Part of a small language model's weights: no biases in attention or MLP, 1440M tokens.
MLP neurons of a small language model. Each row is named by its layer, matrix (gate and up: input weights) and neuron, and shows model dimensions 656-751. Each number is 128 + 24 x the weight over its row's rms, rounded and kept within 0 to 255. A neuron's up and down rows have the sign that makes its largest values positive.
A block is one neuron, or neurons of one layer that tend to fire together. After each block is what it responds to, as a language model described it from the Wikipedia text at the highest values.

L7.gate3 [103 144 166 129 179 100 118 171 114 144 140 125 150 166 112 115 120 112 132 107 136 156 147 121 139 151 174 167 140 186 152 122 113 133 132 149 166 174 119  99 125 124 153 134 144 149 133 118 108 149 137 152 125 138 162  93 111 146 111 144  89  59 154  95 155 120 138 115 184 118 113 122 137 120 142 149 164  88 147 183 117 114 130 169 162 142 145 105 140 120 152  87 142 145 141 170]
L7.up3 [125 150  82 136 154 129 133 106 107 142 145 147 135 137 135 148 125 135 102 131 124 132 107 105  71  97 152 132 106 150 117 126 116  82 134 140 135 148 134 129 167 111 122 140 124 134 120 156 151 151 139 108 127 121 117 142 133 113 189 137 108  90 102  95 140 131 172 175 136 152 115 138 114 120 118 150 133 128 105 145 118 157 109 143 136 151 138 130 122 173 184 157 126 126 178 103]
L7.gate12 [169 122 165 145 144 129 131 151 104 192 154 118 119 119 138 164 130 124 153 125 151 110 134 155 108 129 122  60  92 133 122 128 125 122 162 101 148 149  98 165 127 132 134 157 149 131 135 125 127 137 102 107 130 112 102 174 151 173 136 134 118  81  92 159 158 139 133 102 122 111 133  80 167 117 140 153 146 142 137 163 127  95 150  89  94 138 124  93 121 172 116 124  95 153 136 140]
L7.up12 [181 124 137 176 158 213 113 109 133 134 102 127 127 113 130 145 105 119 115 120 122 127 104 165 127 179 138 138 137 108 128 135 131 150 158 103 120 120 128 151  95 128 143 176 130 165 149 123 135 153 116 122 104 117  84 100 114 163 120 132  67 142  98 161 138 116 103 119 108 107 131 142 148 132 132 180  94 130 131 121  83 112  97 149  97 153 173 109 106  95 161 156 147 120  94 163]
L7.gate211 [149 116 137 130 150 125 156 121  89 133 132  93  99 140 165 147 119  83 140 141  94 157 116 181  93 125 151 123 178 158 149 120 117 129 146 124 107  94 131  97  97 101 142 119 141 154 135  74 151 128 137 109 122  88 137 130 137 167  99 134 152 117  89  86 164  76 145 167 121 138 152 129 162  93 136 131  91 148 125 111 101 130 152 162 133 110 129  72 167 126 143 124 184 136 120 104]
L7.up211 [149 117 196 171 118 172 175 111 126 135 148 127 146 118  72 160 108 117 140 112 137 116 154 134 108 118  78 113 129 134 155 146 153 144 125 115 123 152 156 100  82 114 116 154 125 169 124 180 130 199 117  99 149 166 155  95 132 108 138 118 134 120 126 108  79 151 106 140 117 145 138 122 113 123 150 129 149 122  83 111 172 113 174 140 117 156 161 139 154 168 139 134 117 166 138 169]
L7.gate657 [154 135 163 134 198 143 170 135 160 156  96 176 119 136  88  98 119  99 147 147 111 145 160 174 115 114  72 174 110 141  98 106 116 147  97 122 139 125 140 164 140 125 115 127 113 139 156 115 152 183 136 149 147 100 122 137 127 127 149 101 118  87 121 139 146 134 158 145 141  98 155 100 137 137 127 117 140 128 116 101 124 131 179 137  84 134 178  96  86 147  96 100 125 120 124 169]
L7.up657 [154 117 146 160 160 113 137 134 150 141 155 154 103 124 142 129 110 120 133 119 141 150 168 141  95 116 168 129 134 111 129 162  79 181 136 113 160 124 114 124 101 159 149 168 139 147 165 120 102 130 145 140 143 121 125 130 132 182  90 136 122 137 119 109 120 131 164 107 126 100 130 105 120 137 122 152 110 123 124 137 101 171 137  82  94 126 120  68  97 138 147 113 118 109 130 153]
L7.gate838 [123 119 158 173 176  80 133  95 110 100 116 136 105 106 150 138 115 154 122 127 139  88 119 184  97 153 136 147 112 175 142 137 124 111 137 102 124 118 118 118  98 128 161 146 105 121 138 118 116 114 145 184 137 125 114 165 108 129  89 138 133 113 125 125 177 173 128 150 130 105 122 124 101 127 171 163 155 162  94 146 102 102 160  93  85 115 141  98 117 138 136 146 131 137 139 125]
L7.up838 [150 127 151 153 147 112 133 129 161 176 123 177 134 136 119  90 106 123 175 153 125 129 123 155 162 168  90 138 108 124 138  95 117 137 105  88 131 117 144 132 133 117 150 132 138 132 127 149 104 161 123 149 129 118 123 130 129 104 102 117 104 134 126 112 173 107 134 156 147 128 123 100 142 123 146 142 125 157 115 108 135 122  96 125 159 128 118 142 104 134 119 130 141 102 156 169]
L7.gate884 [139 122 140 144 142 185 107  99 109 142 149 131 104  64 106 125 106 133 141 151 137 101 138 143 138 172  89 123 154 112 120 138 140  95 144 175 140 164  98 134 134 152 124 160 130  85 142 154 154 130 151 126 149 140 142 153 171  93 124 161 129 106  84 167 152 155 119 140 166 140 124 129 151 123 122 150 132  99 120 138 128 117 120  85 170 144 118 112 158 150  80 126 117 101 116 101]
L7.up884 [137 118 122 126 138 214 138 115 107 160 157  84 140  99 111 159 106 104 111 134 136 105 116 149 122 144  73 103 158 119 142 127 108 111 117 157 160 151 141 120 122 124 113 140 134  97 150 110 141 109 130 137 162 115 145 172 169  80 188 147 159  98 127 145 105 133 128 137 168 127  88 138 154 159 163 156 140 176 143 132 125 126 156  92 170 124  69  88 173 131 112 154 116 103 136 122]
L7.gate1007 [143 117 148 112 188 131  88 115 154  87  47 100 147 118 141 119  83  87 124 124 115 110 141 104 104 104 137 125 127 143 122 116 125  88 139 162 136  98 104 104 171 122 136 138 126 147 151 148 121 156 125 139 130  73 127 135 122 139 121 122 126 135 133 110 131 134 131 145 110 131 129 104 149 128 107 128 128 143 125 100 126  94 145 124 106 131 162 110 149 104 166 122 157 159 155 111]
L7.up1007 [129 107 121 152 162 114 164 129  77 118 122 114 145 122 129 100 112 115 155 134 110 128 127 165 111 173  74  93 129 148 126 138 155 141 169 103 120 125 138 128 128 164 145 189 148 182 126  90 154 124 107 139 104 100 169 133 143 110 152 121 109 129  69  94  90 106 123 121 128  82  92  91 158  95 126 109 144 157 113 134 113 157 120  87 137 108 132 120 152 160 146 133 106 162 136 129]
L7.gate1379 [145 148 107 142 154 137 119 117 117 104 116 120 160  99 156 157 110 138  52 106  71 147 143 173 165 107 156 137 152 135 105 146  62 133 130 108 144 127 123 152 132 181 149 125  79  86 132  77 120 138 176 158 129 170  82 107 127 150 130 134 112 131 124 132 127 119 152 106  93  99  68 135 118  72 134 123 157 114 125 148 104 148 129 117 118 167 136 107  87 105 107 152 140 127 113 140]
L7.up1379 [147 154  78 157 155 100 167 141 101  96 108 113 163 135 123 149 174 127 139 128 140 122 131 154 137 136 121  71  96 151 137 155 102 130  92 115 129 112 140 117 153  90 133 137  93  81 168 110 172 180 121 145 136  99 141 104 127 115 108 112  47 164 114 137 141 136 176 101 129 146  95  48 109 129 137 115 125 147 152 114 132 155 144 102 129 158 131 124  78 135 162 127 156 130  90 138]
Noun-final pieces, elements, plurals

L4.gate1216 [149 102 115 113  93 134 130 157 147 117 120 147 140 140 153 137 118 151 153 122 166 114  96 114 115 166 157 155 140  95 111 101 111 124 129 137 104 127 121 108 144 108 166 114 145 144 141 154 101 144 140 135 144 157 136 133 143 121 144 124  99 138 147 173 133 105 107 127 153  89 135 104 160 124 202 116 122 114  82 120  79 131 181  97 115 135 130 141  99 139 120  70 152 122 139 161]
L4.up1216 [ 72 137 119 132 181 129 114 107 121 121  96 131 132 113 119 106  61 121  74 100 123 147 151 138 167 124 147 127 144 125 138 144 145 124  88 119 141 163 102  84 151 143 119 135 107 161 129 144  99 141 111 120 111  79 100 138 140 134  93 144  74  75 162 146 124 110 121 164 111 144 139  98  96  95 136 104 154  97 148 116 109 109 100 136 135 150 146 132 140 126  90 112 102 136 151 128]
Compound-modifier words

L6.gate101 [152 115 111 119 142 138  99 145 148  77 207 129 139 130 110 152 120 120 163 113 182 123 121 162  94 118  94 122 177 157 150 171 149 157 118 106 136  73 128 116  98 141 153  88 118 133 109 128 150 146 116 141  63  74 137 147 141 109 138 109 126 116 144 165  75 116 146  96 138 127 108 127  90 129 128 109 128 164 135 156 114 113 119 149 126 109 131 111 130 172 104 111 125 168 167 152]
L6.up101 [ 99 117 112 142 140 132 135  83 118  89 164 144 144 115 151 137 125 139 100 117 132 106 161 145  73 163 119  84 130 146 151 104 146 108 138 129 152 131 148 151 158 161 141 140 112  87 149 169 120 107 146 131 122 125 105 140 190 105 117 124 135 127 136  99  93 133 114  87  89 140 110 126 134 109 104 135 144 105 114 148 120 101  89 151 146 151 127 114 186  81 131 144 117 135  88 135]
L6.gate402 [ 93 135  96 131 164  98 123 106 110 129 163 148 127 117 143 134 180 101 197 100 154  86 104 139 111 121 116 108 130 127 112 152 159 114 124 155 134  95 111 152  93 167 159 167 125 140 138 129 138 134 162 119 129 143 149 138 109 170 122 176  96 112 131 120 114  96 109 149 155  96 160 112 121  99 148 142 109  67 146 153 143 156 114  87 158 155 109 138 147 133  87 128 137 141 146 137]
L6.up402 [108 131 107 127 143 140  78 122 120 140 129 116 127 156 136 102 145 131  99 104 165 106 110 119 116  99 132 144 128 154 155 105 191 118  94 128 146  80 148 143  95 138 119 196 139 178 147 114 123 114 112 145 131 114  85 151 120 119 135 171 119 112 133 132 113 117 168 134 124 118  86  78 115 130 164 103 147 172  94 152 157 109 151 127 139  87 170 127 144 134 156 115 106 116 136 165]
L6.gate443 [ 99 113 119 137 116 123 182 107 129  77 156 131 140 105 135  64 108 120 113 144 143 127 105 182 138 119 126 126 191 156 130 170 106 114 104  78 119 153 127 139  46 138 149 148 104 116 135 130 139 120 114 132 142 113 126 143 113 105 110 146 127 125  85  88 165 111 122  98 125 161 138 114 158 170 113 111 155 173 105 180 107 104 108 171  94 148 148 122 150 126 127 124 130 109  82 158]
L6.up443 [ 74  83 125 148 148 191 150 144 126 152 111 171 117 150 110  99 105 137 126 121 146 145 118 133 165 150  94 115 122 109 129  66 112 116 104 125 149 121  91 140  55 126 117 132 138 156 122 139 114 121 126 152 135 125 148 153  96 127 135 106 120 114 128 165 124 109 128 153 155 130 138 135  76 159 120 157 126 128  88 113 125  99 155 113 157 101 150 137 160 139 115  79 141 170 144 106]
L6.gate761 [131 120 130 141 134 162 134 133 100 116  99 157 147 131 151 140 124 108 117 167 124 126 143 130 114 132 144 114 107 127 119 130 124 162 118  98 129  84 131 115  95 186 147 128 107  96 109 108 108 121  93 154 104 173 119 142 143 156 160 126 117 118 110 173 117 157  92 128 157 173 115 103 164 151 160 143 147 125 147  68  92 114 148 109  87  97 146 143 150 106 124 139 104 141 103 140]
L6.up761 [ 88 144  99 125 140 147 160 156 115  83 126 115 154  87 157 104 113 125 162  82 130 148  92 104 101 122 110 115 150 134 159 139 140 147 101 120 132 112 138 125 144 167 132 125 154 116 158 136 137  96 104  57 158  94 119 142  96  94 140 106 140 116 120 143 153 138  97 145 152  96 113 109 153 119 155 121 117 144  89 143 126 121 175 108 118  99 163 148 119 114 124 106 160  82 102 132]
L6.gate1237 [103 134 122 131  79 120 162 143 151 118 121  96  98 152 129 119  68 136 174 105 105 160 143 113  59 123 142 141 158 141 157 114 111 134  99  93  82 116  82 138 119 173 149 119 111 181 141 128 110  94 101 123 128 110 153 127  79  90 149 137 162  98 113 164 121 128 106 146  94 105 120  81 149 161 175 125 149 153 141 173 118 112 166 101 129 173 149 140 133 137 104 115 149 152 113 120]
L6.up1237 [124  96 128 107 143 146 159 126 138 107 167  65 154 119 149 119 160 161 128  91 128 136 109 103 129 141 102 115 121 114 130 135 176 136 127 142 143  93  93 117 147 138 146 156 134 103 124 132 145 108 137 116 200 108 156 129 135 129  99 134 124 159 159 122 133 130 122 122 107 122 142 182  95 117 136 144  87 120 162 128 126 140 127 118 116 153 111 109 177 148  95 116 152 149  63 129]
L6.gate1250 [ 78 142 128 114 173 150 136 102 118 136 123 128  90 111 116 128 123 141 143 134  84 154 114 145 150 134  91 150 184 124  84 136 140 102 152 123 132 126 109  95 125 100 151 128 104 150 129 168 161 121 131 153 163 172 136 161 146  94  67 124 119  77 128 161 108 142 129  91 197 161  68 151 136 130 151 167 151 157 117 131 120 102 126 125 103 167 116 125 145 142 121  87 134 116 125 141]
L6.up1250 [174 115  95 158 131 147 147 105 133 114 100 107 100  81 177 199  93 106  81 104  80 107 186 139 140 116 146 120 119 173 129  98 131  93 147 138 134 145 132 124 104 159 114 143 140 108 116 107 151 157 137 110 134 163 151 164 127  93 132 114 124  96 134 104 120 140 135  95 143 112 114 160 117 145 108 147 172 144 115 129  82  97 131 134 115 131 112 113 135 130 107 125 109 125 135 146]
L6.gate1558 [115 131 127 156 120 143 128 127 116 116 154 121 144 152 146 122 139 112 169 160 186 140 153 133 145 108 138 149 115 120 151 129 123 141 152 126 116 103 121 107 122  73 149 141 120 137 167 100 102 125 156  94 139  87 108 161 139 178 102 116 146 109  98 115 130  86 150 147 130  72 134 108 119 175 140  90 100 143 153 141 174 155 151 111 137 126 106 133 145 161 153 100 135 113 136 145]
L6.up1558 [125  98 117 123 121 138 149 154 109 135 194 146 145 159 158 125  97 139 179 116 223 108 131 145 179 153 119 159 107 157 132 112 142 128 129 128 150 121 132 119 103 115 124 135  90 113  89 101 110 147 123 122 111 126 165 114 147 121  72 123 129 127 168  98 121 104 130 127 110 124 145 112 133 123 146 138 107 130 140 129 131  90 129 176 121 132 153  97 146 143 117 102 158 144 142 140]
L6.gate1786 [ 97 159 121 116 138  89 150 155 105 129 138 106  99 134 173 127 141 177 102 115 130 141 131 137  89 137 173 135 159 111 102 146 107 130 149 111 179 108 109 142  91 142 129 115 142 102 125 113 147 179 180 154 114 141 176 164 120 100 136 124 118 135 161 114 154 109 140 102 109 119  81 153 150 132 126 102 110 138 118 100 135 137 102 147 128 101 106 121  74 137 149 134 121 137 131 131]
L6.up1786 [109 105 133 129 144 128 135 107 139 180 142 149 167 138 119 172  91 138 111 117 115  92 153 156 159 118 111 135 132 129 108 153 143 158 148  97 151 108 149 134 111 113  99 122 119 124  92 134 138 150 139 160 139 136 129 115 125  76 122 104 119 117 153  90 128 126 132 137 108 133 129 103 139 188 152 125 133 120 120 124 113 139 116 146 121 166 158 108 123 133 143 112 150 140 130 141]
Substance noun completions

L4.gate1545 [167  99 139 107 149 149 116 116 142 101 151 131 123 104 132 130 129 175 138 145 131 158  98 160  93 154 122 102 137 163 120 139 154 148  98  86 155 135 119 151 113 161 137 104 170 132  63 136 149 119 133 160 207 139 137 164 121 125 156 101  97 133  84 106 112 101 136 126 133  69 131 103 108 139 110 131 130 153 142 105 109 154 160 115 119 143  95 106 126 142 115 175 125 114 118 160]
L4.up1545 [116 139 155 123 108 148 139 107 124 123 144  71 119 146 148 114  84 131 159 144 122 155 149 115 124 108 105 139 129 111 130 145 121 150 104  78 158 145 134 112 153 140 150 174 120 170 128 129 127 127 134 135 130 121 109 114 150 164 128 116 105 146 122 115 175 126 132 117 104 153 146 124 128 165 123  96 155 174 139 152 109 110 115 139 120 174 114 110  74 126 107 110 142 176 149 126]
Material and military word endings

L6.gate222 [123 127  96 154 141 152 135  94 143 102 179 129 143 123 115 121 137 108 173 158 151  78 102 115 137 113 102 121 193 107  97 132 115 144 152 140 113  93 122 134 123  98 122 101 150 184 138 153 109 123 138 112 137 142 128 137 132 135 115 125 130 127  88 139  84 128 133 133 103 129 118 119 160 145 109 110 121 113 189 123 160 141 179 167 121 118  81 143 114  84 120 116 119 108 136 183]
L6.up222 [132 106 121 118 111 141 145 116 177 121  81 138 174 152 132 134 109 108 133 148 137 143 156 192 141  77 105 103 151 126 156 136 122 139 130 116 171 119 105 127 161 109 109 117 112 124 165 147 106 146 111  95 104 124  94 137 142 110 148 117 148 135 113 142 115 138 141 143 152 106 140 126 143 133 153 136 151 112 103  88 111  99 148 143 106 163  69 145  82 143 103  96 124 115 132 146]
L6.gate347 [108 118 124 134 159 170 191 115 101 119 101 127 167  82 173 103 127 142 136 124 141 107 137 121 111 106 119 137 123 147  78 154 146 145 102 130 123 147 131 178 194 124 108 144 108 110 135 141 134  98 127 175 109 176 104 125 163 174 107 154  99 127 167 148 156 109 146 118 135 104  78 128 132  70 188 123 134 114  99 117 167 122 155  98 119  99  83 159  95 117 139  96 131 119 112 141]
L6.up347 [ 84 145 110  77 121 127 133 123 137 113 161 128 110 127 108 124 139  96 148 138  87 147 141 111 151 109 143 163 139 104 102 106 133 112 133 122 121  80 124 165 156 160 134 122 130 137 130 138  94 108 115 117 136 107 103 118  78 122 108 140 144 107 128 137 121 177 124 110 146  97  89 112  80  73 113  91 105 128 140  97 129 185 139 138  87 134 115 106 151 123 124 115 122 141 132 142]
L6.gate479 [131 122 124 113 121 126 125 145 146 122 147 136  91 108 154 142 133  90 118 144 137 149 110 165 147 152 140 121 138  95 125 134 141 115 153 127 117 154 143 133  88 119 150 124 144 146 120 137 130 144 169 162 155 152 161 142 138 123 109 140 165 159 109 117 147 112 134 114 160 149 120 126 112 106 121 124 151 114 102 122 116 181 106 131 124 151  84 173 121 139 159 141 140 144 129 169]
L6.up479 [122 131 104 107 162 105 108  96 158 122 103 115 144  99  70 119 138 125  95  98 178 127 121 142 167 125 185  83 128 136 123 144 118 117 118 144 145 146  82  93 142 132 115 145 129 126 118 110 159 145 146 101  91 137 123  94 138  91 105 125 129 136 176 137 124 113 123 186 114 127  99 153 164  75 161 102 145 149 143  89 118  90 130 145 127 141 134 119 131 131 133 132 116 111 151 126]
L6.gate538 [144 165 122 110 160 128 152 166 127 159 123 126 108 130  67 138 104 115 152 144 157 151 108  77 161 122 110 139 147  87 121 183 123 140  67 120  92  91  40 165 144 109 140  76 108 136 142 118 122 112 134 108 109 172 140 146 167 136 120 142 120 161 101 100 132 135 120 147 107 102  71 135 109 114 111  97 110 128  99 165  71  87 121 133 138 145  72 132 140 158 144  90 113 145 134 132]
L6.up538 [124 171 130 119 169 110  98 144 125 121 135 133 100 117 131 136 104 157 113  94 155 124 118 197 150 144 128 126  91 136 118 118 151 157  97 140 156 131  89 119 155 136  72  76 125 158 170 106 130 131 102 142 110 169 135 138 135 110 161 145 142 102 113 156 110 101 111 149 100 128 102 129 148 100 126 119 120 120 143 135 151 107 132 130 107 130 121  93 176 130 110 149  88 121 140 114]
L6.gate881 [152 111 105 136 154 145 119 123 103 144  94  93 111 133 114 153 130 135 102 175 150 131 115 136 140 151 137 118  97 119 132 145 132 178 168 139 140 151 130  96 131 128 124 169 126 119 130 170 125  84 180 113  93 172 100 105 134 155 143 125  92 122 125 145 182 118 134 147 124 140 126 114 132 125 115 126 111 135 134  95 115 170 134  54 117 167 129 121 169 116 155 124 115 135 130 113]
L6.up881 [119 150 109 127 132 178 130  88 119 106 144 115  94 143 150 138 100 134 134 146 118 111 114 104 125 154 160 107 146  90 101 169 169 153 127 104 136 142 102 100 153 128 138 147 144 150 115 126 133 138 143 192 140 163 128  95 124 146 122  98 126 125 166 184 167 128 157 106 110 152 109 125 133 158 138  67 116 135 109 110 158 157 157  91 160 139 111  89 139 144 124 121 132 124 108 123]
L6.gate1279 [178 145 155 136 122 109 139 140 121 137 102 135 129 137 123 129  94 120 160 134  93 149 106 177 148 128 102 145 161  84 113 153 126  84 123 171 130 161 127 125 125 127 116 103 110 138 118 139 109 111 111 137 130 125 148 113 118 121  97 144  99 118 185 138 110 129 114 134  98 130 124 145 130 122 158 132 108 127 138  93 184 120 172 119 136  93 172 157 102 130 136 100  87 120 120 119]
L6.up1279 [158 131 135 133 116  86 190 144 140 139 114 161 159 102 129 145 143 122 105 117  90 162 116 124 138 154 104 143 142 127 103 131 137 132  99 113 132 125 172 136 116 112 116 120  85 154 132 114 121 149 110 146 134 132 196  94 110  78 126 144 136 129 179 132 123 125 134 151 116 145 106 139 129  98 155 125 145 143  48 149 131 108 149 121 163 170 150 142 113 128 103 131 117 126 137  89]
L6.gate1348 [ 81 151 108 139 138  85 137 132 106 125 145 145 105 148 157 133 139 125 170 127 168 115 145 134 155 122 144 140 125 117  97 134 124 102  67 136 158 156  88 125 175 137 193  81 176 157 130 149 121  94 139 133 111 137 115 118 145  94 142 136 134 148 127 139 138  97  81 127 142 133 137 120 125 145 127 176 101 131 100 128 135 144 158 156 170  63  61  96 105 110 160 137 139 139 143 154]
L6.up1348 [120 110 140 112 152 124 163 101 138 120 123 139 138 152 171 139 136 128 102 151 162 140 116 114 135  90 177 128 140 136 128 160 138  97  98  66 128 117 121 113  79 106 101 163 125 120 127  86 101 118 130 119 123 123 129 138 139 122 104 120 115 113  97 146 146 117 136 117 109 140 172 151 169  78 114 134 137 131 133 150 129 125 166 127 161 103 142 168 146 147 116 123 130  94  68 152]
L6.gate1985 [185 122 135 100 134  82 192 108 144 131 102 117 151 132 103 142  87 106 121 108  73 174 100 159 138 120  99 145 140  57  96 115 119 124 133 124 133 137 112 148  89 138 115  91 135 115 119 161 144 130 176 112 110 139 122  98 124 152 122 146  78 144 125  85 103 148 114 103 102 137 178 140 115 103 122  52  95 143 106 119 127 126 146 110 144 146 146 110 123 126 109 110 126 116 118 109]
L6.up1985 [ 81 145 156 100 101 139 176 131 136 122 143  77 137 146 134 123 123  77 123 145 101 155 116 152 137 156  99  98 168  95 150 134 127 138 157 167 107 136 128 115 117 164 161 142 132 132  95 141 103 164 136  87  96 148 114 102 167 154 133 153 124 138 129  48 169 119 124 124 128 165 142 113 186 173 117 142 130 141 106 157 129 106 170 148 122  68 122 166 109 146  85  85 129 131  96 168]
Lead / led verbs